{
  "n_layer": 13,
  "d_model": 192,
  "n_head": 6,
  "n_kv_head": 6,
  "d_mlp": 512,
  "activation": "geglu",
  "norm_eps": 1e-06,
  "qk_norm": true,
  "grad_clip": 1.0,
  "warmup_steps": 0,
  "decay_fraction": 0.578,
  "decay_shape": "linear",
  "train_tokens": 363800000,
  "steps": 11103,
  "dataset": "wikipedia_en"
}
MLP neurons of a small language model. Each row is named by its layer, matrix (gate and up: input weights) and neuron, and shows model dimensions 0-191. Each number is 128 + 32 x the weight over its row's rms, rounded and kept within 0 to 255. Numbers have three digits each. A neuron's up and down rows have the sign that makes its largest values positive.
Before each neuron's rows, "fires in" lists the words (lower case) most often at its 100 highest values on Wikipedia text that the model never trained on.

fires in: "he", "also", "has", "his", "taught", "and"
L8.gate174:098151157134110104133112124097117139157139136168101119100120138135114090148120145166106104094135141140142182124174163174126121157224114122175167121123055157102132139093132122110167123107114165172086192070095083176159162145083127091087089150136146087091123104119083114127092119136107127096144089080155132210101197113076155096061099099110167128086134132139135102117136119115140080159117152146145218151195172119130098150121175065091108158098129135122120135106178187156140090141134113142117143102221101162148104100132127175119146099080060133121100124123078156088150171108163092076
L8.up174:204113109091082076133137126119091051173086125163173142115125172147166173132149106061153104194161071078161184097153174155128142122171100157157102063114131128167094127169097169127156153119150109171154085115165153107156119133110135140152077141127137142170159141088163085121137140150150149209139139087100153151160071119162137127116127152146042105124138103110115170131119055139143100143105078095141092121108121077119160123088170106168139112180093164122131135187119153128103166132116131129083111117133143074139035121142113135047143130153111173103125135107069129111140150146171170103

fires in: "such", "time", "found", "as"
L3.gate181:161109139178107111120157125150101135138134189157072155168101069115088168135152146119182143099094154137119073119177148086127124069164143092167161085181131148171089171131097110166156114083111110069156138129082173143153149168050197154106150164115114054143110117127087131204119097112134138119112126134170124118117145147149127110091164170143118150171118110100187073119174147088069154095151087083138130141128166122094155084150099096095081110163145132191108141154142157080084120090128091133123143148134179118097155094204140119189107109132135128100139061142124110076180143089123118176
L3.up181:047141167112123068058181136147114124151115155128157142096105103135154188152104109143128084110061104122168083124145120159091128161141086079137149158132108114152078086141122119094113154107204151087112138117100128099143178140128176136102131119185137137129081112114098163199128106082118135153104119130078112125099185145170137110121155198117151087123171057130163151120114155137138145092144130147142080135135165146135104144190167109086142122050151153146182104072174133071105129078146091125104127139131113083162164124241170096163092128092124126115151127201131114103146081146171111107

fires in: "but", "whilst", "who", "which", "so", "soon"
L3.gate277:129105056162111113154137128140171108118127095190146162128088139085086140090131119100140131115147138163189130136151203090147084147104086197102071140116118133157120042092129121167097102132098151194142126153131132133128147130113137118070082124173133138173140088099076144070194138095124148208081096136061109157120138188176196186110134130102119138144131148107137125084162077107114109189149144163148120164107158137090087165142155133065120144138159136105121096123132118182096155145115080125168111192123133187162122126072130125140149122141142113167167079143101089098140159052109159121
L3.up277:103107103133117136091141155077102118144081104069160169158163111131186136134136169116152159118112121200128139146143109128093154141103183123120129129193110124103188025129142167153148066211096099116110163125133083132103084131082161150146178179149077195155161181114132139094064088138157119122120207139129131092097057170076131111154169124124134138194093120111139098136133134119163133086139163166128183086147128130136106089074127084131175129129124145148158130179107104206148134087129108130076118132087127074128113151152132111114156109081168048124115137081152110104146134104131129121

fires in: "born", "released", "based", "added", "built", "founded"
L8.gate103:191121119078151122096063121144171181150137117111137117099100163116116170124143078103126141109144165141106104113135120124108088148102085109092141117135114092133125140128121083103159189152179125186173109147102060164122159099109121105184194070130093045115098156106046122165145105114131130130111125158084135139092147142118103131137150096102180128052101079135123182090172147077117125179155116164138173116108081128100153103094124133139154164109206169140096169179113171194099162098182109110128097172185176149154179137154048091141131142169156105153122110097123155155136117136090154137
L8.up103:134143082124074067127106115195105064081166148117070089179139129102131120086205175134125182121109165062128129070133125150137170208117173091155095123167147102088132105136163104192167164128132150152154115152121136138146087107161144228108093103151111104140091151153159112126114095110078072041153137131083191077113128130125135124130151138122147133141101130133110108076145146136105149143158068113106115096076149142106157092109141112103137146118138174139143152160089139144140182113132124073153093139111099143103104083047163128121113129156117128107162083181056172158134110139114152168

fires in: "year", "years", "well", "very", "reasons", "elevation"
L3.gate264:111158134094154099150100134099183121107139081107122135109164174144139104114120180133134170136100157130149046060180142136130116111111169160129103113090173141140132103066133091172071067107185112155097113163116118174117103138114121108131197107104137164135161140106118078075102135134123076115073156167155100179153154150117068122119169135160164163124140160135126139144154111151062155136131175143061101088051171184142166102105092117081064024143127151115077150152140133106086162131181085100171129081121129116147175142148164136117171127117142108120151121177202119122144102111101102120
L3.up264:119146121108132155132083106086140197151135150125123092102104105151130166151166160119149234116112158131192096103135162145158127087104133109164126029094094162142156127160098105111158110082125117098255152131103133120138130089117175149144121090100124148180122125120114165151213080126200116168137110101132124155119122138137103084116172178069124140138130140079217097181134051158129121152128142107090128111075124128120076129126127150110082102090109087128089120169124161140107107127113174136151089137122186145132107123178129081153173153124121131085155061102121119126103125131106178140

fires in: "their", "very", "indonesia", "indonesian", "independent"
L3.gate324:165108104159102114105130161162180145105148137074095162137086102142135120112151126157121074167125176157139146116141059157161123112147128135184051106115171135123149117138110143101161112178124101150156161175113142170052212111125095113069124056130105154147102160128123122132177109162128130170156123082163102149095159134194078085118147103136151149166184059175129170138133143140053079091168104159082153092147138130103111131063130122134125095148148133138075099179130123081113148083133177128111080130163133156149169098105137124108148109151164102119107097167079179065156184106086150177
L3.up324:109130157133125082123153108138061162094158088128120147092131065129085144172128074175116156071117182161138126118155131166125100053138149087180165086112165152081175108166122110169113157144156028108128093113176147113171143118145118146165089146081086082140136130156139157106176165127128130147108152119158101108090124130113128136086119154141080148160176129102125173160126114113143112084129128153065136111217110137106146189145088100118115089145144089099076173200065157095073091146177144094166139095188120135112158135110175082126145120096140119159115101091119161158116163113203157121

fires in: "a", "such", "with", "and"
L6.gate146:193085090125107106110108122093148052147140101142164113142143128102111133117099101153057078139164137106151107112212104117127150071144147113153094166110140192116164099049119141108045073144164107112132094110148087147170134129047098219156155116127153122158142143071122094137151095181130130110093168136110151129170118124167184123119120130125145114138170098150163097147080141105146119080171170116115159100137108193116123166147156167125110018145123125096123192128108176147157135148163107147092147118116101138175166165109125077140094156098166188140139081160086123115127104143130126149
L6.up146:112193102157084113100143067189107168113169181137119091128116126115131199097115143145151100140099105117116085076149113122172148154072115048148187113123144106144141110098106159139067135147155079117142075128106122169203139119079120162125124124136101086125138166147079172154159106149106095183189093133126105114130157166224104118155073099149146094156134113131107149143179114126116144174159113099097137022124110142121065117106125157157119096143136106156156103157108094186101123147131147148102150117130210053154127141147112071129138134114146160126080084120169145099117107099132191146

fires in: "career", "history", "e", "information", "statistics"
L3.gate139:112158089190115136131146120128114173071139159133125098164154135132116156059116180150141136157144118144173037112156077124145122144128093091131147150174120132112149069124160117114093143098136100078141137147139136167046111167061159081136133085123139144099116138177094064152136057169102144136151150184163146098100131131192066111110148176087207171114181179165081158111157147062152125166113122142163161081082109120145100116138113118167147083085109166149096115095065082163057112098143141164109099153110122149115106147135155138131104162167142127151180142121180151136108166094123143111
L3.up139:090147144133118130128158077123186102094149072148110106059108162109145169096120144171168147129151132140159097171120160058133078150122152151105075118119127193142129093047103114103113088134084150117115067127159162120080073096064142108140156121108108139128089148107091120108137063164176095148173160146138190065128125105102118089102102160130141086100132181093099130025145172116169164124146134156155202091142130118129169116129083156143128154098150107154119055109101110085100153151144150145067131130134132184118155107145105165112127150188175135151140127118149198154121136176107126182

fires in: "one", "player", "women", "players", "members"
L10.gate183:101145075197109147110144098126157076082179162162126137159117073157139114113144133110102157181097140165208163116132104093124102085148126176082180114109102129122095127124098050113120125082090127133121143194087158113160128206142137112069113110135078093178157137117099130106133168128071134124115156144127086144139159131103113186111156104202082114176093134165115112222159113127147175057142066137150089095180151161123145106125072108131093107151103086094170093098140134116155126110108151106139090147096166138156144165111101082127091106095123136114138156210109161122120112164142185117
L10.up183:129119117101090117104138122114111146112128088067112106158063116148094116148174130134153111145145069159141150164158194109157076098129019164141134122133180161155134098105148118087104113101107133146122185108086144146099125153164153145093086138120076135198121087193146099134117122124214144096144145178125116062164191185109173124093095064169117138118126102214119129078095138110106108138066135145131113159140087127069140109082155072148133087140137130187133126143142114137110142118088116133104119089128183176109180155174082166162127126113140132163130083201163157154121104124130140166

fires in: "first", "second", "third", "secondary", "final", "bird"
L3.gate45:130112111137176120113078116127125095078181131177093112157095158163128143139138147158135101099070163115180179150111148171099120106150100155102157155204177108142108134153087172106173114160131147155109090130086167107158136093168155146141099163136124151166072172207102171099146129115127055134100191125083138129135126155137047130173149143132122109157114131082074131163125081107143122130116075091112109088106122182125098161128143101167157154100192187115106131179122104161063058164075143146126165117181109110138104086120122075159138113165124093153135076069092111106117079176163140157
L3.up45:148155080155067142141150130087099143082118146107095092142105149139080153127098122126163134110136099123188173156183206188134147169124146132132151123187151186176107138089110158169139087150136150074107157094079142134120085118095135140110106128120108124171139132081113122164153148093153141066118192111172069120143120111174142109107179094154151142172130120126116075104090164121168119178050193149187120122137127152102105093161066124134102141123132157114091141084102139157160029076091126092111115134152177093118102129150118111161114121151127101203138146112081181108048156142127142079

fires in: "to", "be", "of", "for", "get"
L8.gate17:126134124161106111114136170115167107169115139104067105194153121105114072128143114143147189106110146129146165107160181129151126145158167155183093140124137133130119146165087104065122117096167120091139114241118177146075093127077097127117105114124172143153139046172137174137038134150066061154152160110114165166068145143119175135183122172115128105101152085109142163113115134134144164134152099115144139105096120135159119124172172131161109050174127108111149102134155129131149095143119144090097152167129137047166165121122174080150130143158118181114078158207107099184139119133164160146
L8.up17:106119115150139167119118112188120091206099081195098103093139124117063124121091132111136126110026104099096107136103200097144189106115125135122147089120153152152152122147116119147086138180086126130101114096183093102086124134112135112147116120166133142073152101125134174121127103127112138105120142094104131158133157152169094115132108105155123182083122118114124179119196135110164129155181145094081107066113129150116110181142159112102099106120085189076108111056173148180079142109122115140083148132168087161089110119175070190160108180132113112172114107129143091134152080157207076061

fires in: "s", "its", "a", "that", "only", "both"
L3.gate350:109174115157174130167143121162163146103211131090131158124132134104158157089137121104123152118110130158171085050146083154116089144143136163113226105126172126177113117152162171140136221168085127187122141093125121173121181159120179098130075117158097165116070135104123134154112170136119094097128155107138184110099137132181046152113121184154098102171138132168070105082129149131134137108164097109132084102134133125142134134130136094094135087100139123143113120164099117117131149106149094120040102192162094139043099113100108148151098068113145150162112075135097128125164092147105181076
L3.up350:135119140131132128078136118182124138159110134087147139179128202154133142131128115163142097114127161097089145107171169117056146103102182122077131115146135145109147147138072157145079187086156120128126106105172108095103082130149171192107112125143063126128095113156143149158144169186124133139128109079055136043083154118079088153109038124142137119175070138157097139105111127105178134123129129169136103175108097101090115122125106110117117117143122119176059113158164073103089098125177108137103138101138147131152150108140193126060141154081158159160163146100159109212152205154168155078

fires in: "the", "her", "s", "theory", "its", "heritage"
L3.gate294:124152159081118195162146097104149143110193121076120154147215137168144146217148148110187137149175115121118094120103095121138138154122155103154111139140113143113118126141158095113033073139121154183133096130107154129099111164143085174119166110142083145132109112118093082125180130162055111092151117106130083126199172139155157150110137123135136101159143123076159086124117124177118123082120104128156145108102132108188100136127107163138059113096126100060084137078141138054175192103133146164102121160067108147159131124129091133156092212085167105089131164157137152125184145152080118124
L3.up294:149124195160121164117096141145123110146113076112119123090101189119101091111150120132123084100119145129131161136196153120117153083184101181115130150129110195077127071123172120113163100146127101169130078128192131181097089137140106134155118160091125090088100039124172079117158094160106130150040107116112136046166180135092162117171164125104100171091142110114176134091107117138115074121148136124149127135169163123101186116100113172204173109113149101172092129130131073093097121120166082125166130123097119187103125133140143140123178166095152126136201137146181125151153139060127179111

fires in: "for", "over"
L3.gate423:116095144112085070095153139181135135106149226107143058152122123091150180081121102170122109074130140106137127150090121106144144170160161100192068147060126163147143087115139080123117123184154134091079116169138114109130100100154153119135117099131130099154116100172157157131170124105094190152152135121118148132106097153104150112162143198061198120084145180133155141162086131098139131104164124137100128117111114121148142198121140104253100126179099112165142058154132133141147070119106092097143101138161104134111104166063093153136124169077148153113122140103087113134083157169151166122
L3.up423:139171178125084174194159127105140108074090160097166120085085176185204132122140120126104103124136176092082117171052120116151143095138124137132138096120135118142184120141101105078095115150101123128058061135113106102161141073078146137096141149137102152147093115181104162118118137162075149180175138175123071121108055161121134158086130078086091105050171194188128098157074165158197111167108164144158126096124136139083168113127118108145168149110194136141144155124116122105116140120151108130106143124122137105131078133097135171085105127177087161131186096150121114132117149160102152083

fires in: "history", "career", "life", "born", "time", "information"
L4.gate503:093144117084105119107138140133146097123150156136142108089141174141102125089112192139106168073125113054181109121084160128094143116169163075088138122097124140058165107119120095136189149078032113165051063175124048134124163125104148132199164096153172171169094141096076106099158106117128081099152155131161151133134117153076139097122125123141200176163167085143088161107159121117128137061169145092164149129130079148158156172162125175150112151124146115171149131136142131178102112102129116098128093122174135152124109169108129077103171117153106106135128090130073149178097170107152081135
L4.up503:143127154113123110087158096081101095135056137128109131107149123119120115134105206105084147115125081107179107128121136061149063158161147109110117060125100150140105141104094161087169136063106121118123121149122087147098137109087120106066163127122162149125158140117089134114166060157110117091129161107163107063196157149145175096166133151154077162118104112114128169079070161151129179089120174109127164166166148111133126133125147158170133124082143178090154139149231148160113104113140217174179177091092130177137174095118141128148124125174080126130141099073103136125177108125157074086

fires in: "only", "over", "just", "more"
L6.gate364:122173180160076094149128137095103168060133122174149134141100111151176156135123048108147049174120133148140155136163115200094055072142149119101202086110167096131170115156066113116155126154164157216052171162128113154124136116143138160128076095191120150099123099124152133195102075144099122125115073131120123165107095101139066097087123155124137141171137111139115144121175157100134124123122136115144136086159226153080057131186159158096112089125100098136138079102146146117099121115115152112123111153136146106097118130145084146155115082122124151171135142183080175122111116143115132123
L6.up364:172125138113101169079177127161162163175088093098137107098154109104076102090130195180141154159083089130115137072079126154132122140093119124152155072070096139145107212074105138095134193168184175164116147099114096074110112140131158076113151116142104097148120147071092115182138096122085127130111098144177129117131096157155153084155135145151112132178098105169126121110090092155154101153085145121162173171098076129148091169188130120145145127083137132148155170108072149163066099139039138125108128101137174103079124138116140191120048137127109124131174138136121117161126115171067134115

fires in: "history", "life", "new", "personal", "parents"
L3.gate275:214133100150093133110089146119152089154151158127181088170182143155092157120139131146156114148103173103083190114153106092103147144187139189131140133183131141077106105126159147180134172122106096064098132110175138146142057119077103161139086126119091109102137126066156081086119170136136104156091148184153109112166115111115185120078109156150157143114130164148128140098141099122115096102146114153131188182070136107133148099179079125138102079091108145195096142169191099131090094122143108133117146069142119143134117151115113158101123181120121074116125165058156146147088107230171105099
L3.up275:187153123071090159137126108132172135096152110095129191076118111137070087143137181134201150114114120196149126112123063119104179091125114137130189096141126166156144057095113156133114145129115054147150125137146079127082141141126136115165094087168136159170139133121123089131210123203144086134162124107201085105118134112151151101145135149112086131179134103074153158185146146163118115139128167097148109151134078102114090144058059137167161103144145178141132146114141096112146149178149083140147092110125063165105134165130117065087153179158147106123138106106158090049132111105164148144

fires in: "after", "following", "incumbent", "announced", "despite"
L6.gate343:127133141164114162197118096153100110157162128111109142153133086125171096171118128148200180088117119133119120161164128144143145134195141127142118079098101116124133173163078140090160097108063161069119105121130106129122122132099138125188097138110198156135154120124130105133158105130103087062106167121165186115121096111140115121138089127116141169144135116159116139067107100160198121105188127065168133140079127149094146124132239095099062087108122090116076094116155100146102034153081164143108160112067095111187191107137120142140143104127102159174080203171121145100116107138135144143
L6.up343:122082071142143128115120161100107101144072163132112105197106125126163171147140133108127132124141205176098138104059196088145082122168032134127142072160121184116166144102121116136145144104157069118153113132200158103079137153097097096081128132143093126152116110079154146153168100127094166164149124101095171103151124098060158155124193147146132093131105137106141193176072137164190081175156124123119118142116100122148110096146137113091139140115116119188134149082136072126131111062122118169082134102146132116124115124123115123203097125128080116105125147112171090201142169113156200086

fires in: "to", "be", "an", "further"
L6.gate196:089222107093105161120106077181101108181094177154120116156141124119158156168114146098139118165093104072128148138093156157152032145179108168109123103110137128141161134219104154181095140092187112141127111155112190074190148120101127111123093147115155101118120128169094118107174129092142106090114148098099120086132111159122122088122119124142136151087126142126139190126120173183124101108136145107175125164095098163104130149093110142132141129141091142111080082197165105166158164136065192110083084115193078104113130144080128076065116080106087145120127166172102137124176131161164121149
L6.up196:101079085126167163142120134131104128157115158120112140110180124148114088178112105163182143214139163134098147121141193139078179150131134146172148180076159151137100173106114137099133094154094143158128096122140117080149130132138134171115064132182138106156125130109111136121132101120132111090069077097164206111142128130169140129168124127133084155136145128193106105106092103160070171103153072140136118084203134136101153157144181119110069120175080072076128103136201156089129086134125133060082143107183189146090103129044155125128109100147163099052141107107115137133170142132138121087

fires in: "as", "appointed", "vice", "named", "elected"
L10.gate267:094104138123129131120182208087123116123142135194127119124103082205128151181072151116151107122140093099147131166089114171078078125154141112116154110148126170100158100111181111102119156136126132090157096122102157169110123101112056103106133114158121121073104101157067118182147133108127119101130143164092061171108133128174140181077160096153126123149176030133135148185183120126089083146176087123140138077128148151103193116103133169112121216075144181136111192117117095127114154119172125157149099119132118122139095106103058119229137127136130127146190125129124073126128125139127119117
L10.up267:161121077107120178160141165088085161133149132149116113110130111133086171118112173111206102116089145114199097191150115142118067132192093146169135103180095147081119125089132146110122172158096116132166127112126180141115134106096078155104132109129041100111094111107112093077110125162120126110132155109123069147134118113186102098112168155110117111081183155085174132152147092174123068090159118147144170129100136180093189159082113172182112164092138152158146124167118131180110071169171139179119152135128121139151050114052085162149113101102126076150154092136110146089186159151115119149

fires in: "had", "have", "having", "given", "made"
L5.gate289:128133117185092149167111125174146159165135119106102108127129161136134120158122087090123077052087113183125142135105081116147081161115087106117124100144153113126109150168128140128106160165098090084106153120054115106128099177105071193141137158125109152055126115109128136109110120103116082133183166116189068069054146130089180078147147112119156163138128097138096110103130107130182143149144118075137156157142178153083124096135092130172132118124195086114157161190176149065177163166176109153193109038153153095090094144118178145088120166119108118114128144117141094146134163133177147078
L5.up289:134141079155137166151121125148104132104128173102111077130142116072091137177147132148072103116085181147130147147104144159078122101119133108106124167144103176125183079173120156119154083118066125117112126200178071157138168208094166166053116131122171104130080136128107096145126132165170167124122118063202121091111155112113151127135145205101120083202181125124157153117144149132174170185154107138110095120079108145145158170149151108093096082109104126208148133124081157173095083104131108141124112119160179130070077119096137078199141077146093139099112137127114140117145143139164106140

fires in: "indonesia", "indonesian", "india", "malaysia", "ocean"
L8.gate59:096107098151159103110086094163189138088137129123134109153102139129157157159172143107125107114122133143211080134077079171124125092143180100111072145136139172174105137113102129150147159102106163163127114139184125125105125118123097106169077142142105159138117097174171139174122183196164164099159095131128123054116098199078130111171216189116172118074176113115098129150168146153092122071184122145091084098086115177121181180124136122171131109150124159131140157059188149096124084122140121138134160113111130110099167146179120123133134122173110095132084104112145110163120140199123180191
L8.up59:123131173147172091151126041082159168166117135124131131133089116128148113108067153100147066078138118170095147164128180129131131064090085139178095201181122151103115172141176187121165116169157094119126133124144142141181125100144098171116115074118070139138209166163106101161121151110134137157160124127161116142099098098120187175125093107102142145162163182118140159115128079123088090140183087140138174112124102136105124111163134119128105139162079097146077112204137117060154135077119165114137033121148168151136113106086142191151096140145114149133053100134148131096117123113084134165

fires in: "after", "died", "death", "was", "according", "despite"
L5.gate371:106068130126116111157138125164151073121136097130116137092194102182114144175150092066164204111127147140134137161165105109208157118153114142151121131050127113149136146145132130108169090075108128054151144128139177184164178092135115095095080105097127142096131095117092119115128124100104137125177099113057169138090144119054194110106067104132181146137154124152107083074136167135183065132081119132125123118116173170139158123131078097099119144122131136099102103122134141106200090137155139137086123083117193084139166153132145140145123095103191159138092137148192166110180095110173082100
L5.up371:125138146171149091149105209148122122149155179120086122086145131107172158158185119172058105083100104162114075097085140144131114148170115173075112111120121195163136131184123167138125125114099144144074147170182111134086112116040107179121113127191107151145134108117153084171101115154168130109098151123083169170183126078091127114153157159144117083139161090105086138097103063068164141123125167115114185117111178119125102105086096145166178151133125186097147108104133099086099167162126116160158128121129061145112107099089108119086186152103168079091203146105136161099144120127116156138

fires in: "first", "second", "1st", "third", "19th"
L10.gate252:160171076124120159138148109113128136134142100147064106115125138145087141126134090134184123098150183099111156129043169082128103168114133129118112117131193123098174092115126193165158098099115124163153100094071159073121079125119141138090095135106115122143096200055155095154127068157116091095091135133069153151107125117065121174135156089162179142095104225191100113149091097121125120128149149130114084105109138138097118179164162138152096101135140157162102178085133130162176147124121176137153102196161131034092178124094058116170120095104118142106102125131173135138112128104129163104
L10.up252:114175092162124132083126104183134179120162105176097121097118064104123172125140084167156136127106116154161116135145123155116158148101180166145125160132076151136143140162118179198146135141146178167115151066069138108124071153164112194122102084114145151105109109169168118106074133112092119158126099064113078150100142142118124169121167069173177096134104113115067041122122157159091116184206108129128140178084158182173108158108162143102139123112091145107069151141153109147084167126160093103123139121161167147079152176127144155160115107105114087085189098059118150111107135098124110177

fires in: "as", "movie", "titled"
L3.gate306:092054147102105164102132108133208105181100143109120133159150094157122080144083143065092123142146174135100105140064131126104105099032176122091111055084140130101129095138156054160084150177098067132203060176147111106086148128153166150126170130169152149127137143125102101114142094091154159152105126141110124073127108129093118134126101094137170185147164120148124203136081140144092180095146102183129112113136161104119153182116111080157116123131122138094120127167147190143198121136163113129134114102116186141166151157151180096103158165110179106139122126107127149082180119105138156098
L3.up306:038103147157098111087115139126143141133114132114142139119113157149152179133080137094101075098136111127126183127159111142083159106095172187080191165131058129110077110179131175126166095138168096174160114135133117098135192129118102081138117139163104090102119158127171130081071101129092153145153107141105065135097129107113082136136171157119152148124138121122118095085117100142135115198159098112136145087141166175126097160112120148143133174089176127120169175139104149151097151150123121150090097180119148070116137136189119028152107141081204085189094080084101144101158156112165203117

fires in: "it", "him", "his", "them", "to", "her"
L6.gate216:140130097123111130148159127146161141117162157081079128123157158105102149140144182095176116152118134093145113101150149056182115179162174186132076145031166111151152062132144079099152132111087169071107142114111138073093159135135099077045102105126087219128179148148120098149182099193100146136096142152133105122150146167175116131102087102118134090141105099163141155094170151130111135107089122126147125150117168154095120123132142119162069134120077197054123113118177126173154133136138172143150114083105149080106119178138082128093155127184137137109145154110118135139094119185098204115
L6.up216:117096114136088146117135155079199131208155137110104098153107079142143149144099135113119134146154144075136138113124085116160071165131085105123095093112125123175153171068173166181147088102151204155145094094172109083168144097093138202121124096144147099159136114170080114147162117158099114122146090139073144028120148119176103099167048106123141127140160104130168134056201130092088167169108111158137122115140127123119144094151145121130076120170093113118150088149142092178118138102176091137072105166109161081160110090101080115137197118172171106112101158135158143147174140140104132146

fires in: "as", "asymmetric"
L3.gate321:140125146096143117145172140116149134146146115097219129089148128144152174093147133172127087101113134144172083072158139121065126101148098189101096119116127121108173128075095096166126102154124084120189148081097128109101086125122155145218160083139127079133145139090142134080063123144123130170068121121197114071151148140104115169135146123158145164098141117120178135124138150107118127171097184109103124133146154123131106162050025129153131105173103201080085073164173101114153153176111142166108132083128113163192162114111104081124130139115121163102170157177100168121082113131146149082
L3.up321:111121186120108088088133154136166097130083199165135147103115138169139105122075069134074117120060125198135066120184082166144148131076109109120167147099076148114182141095090076135137131121163102108107082181097129152142086159172127141110104170082129075107105125110115146085148120139086179191117128118128171126151157137083139141122112152104091133117174114120149147193135116091069108142108101094106099132165154168116149092086152088161132170109165138075118066174164185095131176214206129093134108192155115119165155108174126144108162164113150111067115126115118116134137118160117132133

fires in: "have", "has", "be", "had", "is"
L10.gate99:085125099148132180134155107135174073185108096118151149110169196104093126146150119199123069146090108156184163078152117134091076104079105153144174101101112149140143125155160147108130170103142115088110132139117120110091120114158204163138092121093156140159105085087163124066132131148134068129130157182137113068166067123114096164110111144120163134154150132130105071132134074134157102090135158094202140110173145097120132132156099156096166107144141098103089104115128153165125159106098150158134079108065137116143073200104110114181125138118103152123110118229078106066136180070171142146
L10.up99:148067122108182074170148105087110144149135189129109185128126248104126132219093048190162169153038116073136106044140126106133167137114123075158138097095145069105127118133156155115107114122128127084139119125091101165171155139111146131114064098128180101087097113135121101092158150164106147143070164162135143094136123110177069148148161112105163162132107127157081150133090171115146127164141112151118118124159148132146117119101117155156112123166113097137152123114091116125089090090126142121149156112134163120154109110156128157100180093163097091179134107206067160155097141159151141149

fires in: "career", "year", "years", "date", "degree", "months"
L5.gate398:134116121128154121132181132169170131119145098119181064117126129139106104117124135127061141097138159110135082144186147088126142109135161142123116097132117167145105084131088134119135073129158135148093098126129097077146101114142096132090092111079130118096174160081087087134164038153173096166129116206124124159138141101121158153078175110125149188111100165120108126078078103065095162185130109095122132096142117189151100129121090070136153132123105187076072173129160115143131121095152130128155210121123170176111163097135195162101203153185169076127150150076095178131123072119100130172
L5.up398:077144095147150127103156126141160097088164134093112139123157167112086162092134181137100131137123161119110082127122142134127160146143189146147107135117147137117134054088132137077138089142176132170131113122122138117059131113152143090079116136103137123119110141131118103150137086116168156167113136192127103135189133055158152114182169114122079164068119182131051066101202152126142138201106153125137129129098159160158121177182031079084080142116102094134067194073130144127193109163159128095177118129117145142100127098108148116146229131134137132097099108174141166127129120161083099136

fires in: "the", "on", "this"
L3.gate221:102175171135162166154149127130151103137084062115110156145109151095155168097148081138161130080133103110104137170135119162083115138131126148201129138111167196091146098139105126098156061138148097146105102196159122169119125077104083134068124155091154121125166122176150090026156123114084097112144147111122107070128091187190125098144079124113153119119101163152121139073098144181141129158201104068095124145136147148159112158067130119144144137122121151159136139132108156100096130112129117160153162191116136153223084099112135141148087138131114124185082117090073115213153063130128123124
L3.up221:102141167103090105129147118116167088134090118084125061131129105152190145152159142150120154117121143157142230124130160136143122078138108183084091126133085167108130105154181124132139147139056107101115125113185181129149145131152132126152113105090119156079132164106112106113170176115121080113191097187161136181074136074126127126179112118172148140133155141105056089032103125170094151151116092073126138120136128117138138101139177179127176166135137117118161102160120111046114093126111114195138134115180096126128135125129176119135131128187135139112086099065127046096159081109184074117

fires in: "as", "than", "even", "only"
L10.gate341:171152149172134099117127091116100165112080146101178121150090109117171162114148198101131099101128139120124103123112107113082131117123070102070143068101141141109135157140122116197159100090114139174130116148101135132123080151150181152112147093150104163142092161104157126131130186090141095070106106130094098104120124128141137155170146109167088118184167124119146064166141159135111115138159071135140166149128124173145174177165147104088095128116028112115161208108171163123106140186028120157107152070111164164075191102120086126116095122077114078106174126142067173135101117171152136171
L10.up341:144109144128080087147138105128117140162164168103145203161093157129127081112091129109156068092132138136186188121178090145127103129151131217128095121139132202082079147110144105145195099113102074083165147141092091111132091205166142108179110089109105131148110130140102072161133154148130161119146153146147075105120116101200126118164135107128105158201190106127128152147192136135090136127141128092087120157128118155092152174144140104179157111137118079195183145132133126135060124172154121128102058176161146130082108151123080156178135115125158127159149127145124088142205090095127111090

fires in: "not", "had", "have", "cannot", "has"
L6.gate484:070133120157152116170117090095111163154182129193138146098149132146184170188131114099121158115149188110095093133144146096101142089127145134163120133166146073091132074098123148160112081133120138130109154146127139159125121139056137149153094140123096131175038111131140085142178109098058137076146133071140155140120197196160135114134136156120121180125172083134084129153120152166138115114095114075145144146136153124079135119145146129043089079121121092084121179067084172119090179156115150146094184102080149145129093149141132110196169129180150193171107118096134148204117120086120124121
L6.up484:117146130178117113160086136172105111104086205143146140155129161096146144173146195116127110146143132126188094120086118048136088131097175154120137115088141120168138146165143102110134117055074165129153115111134183118075157121127150148103075081142104144138097198192120134077076090129133115142136100104122172146136131159151113156036107096181106074129215124148128136114203132111112099066139140117094136115134129165083155164111148140116087078172127154085074103147096153148123116158094193150165110181142137145106133093120162104154072121166135190059174144118132129140167154142132139144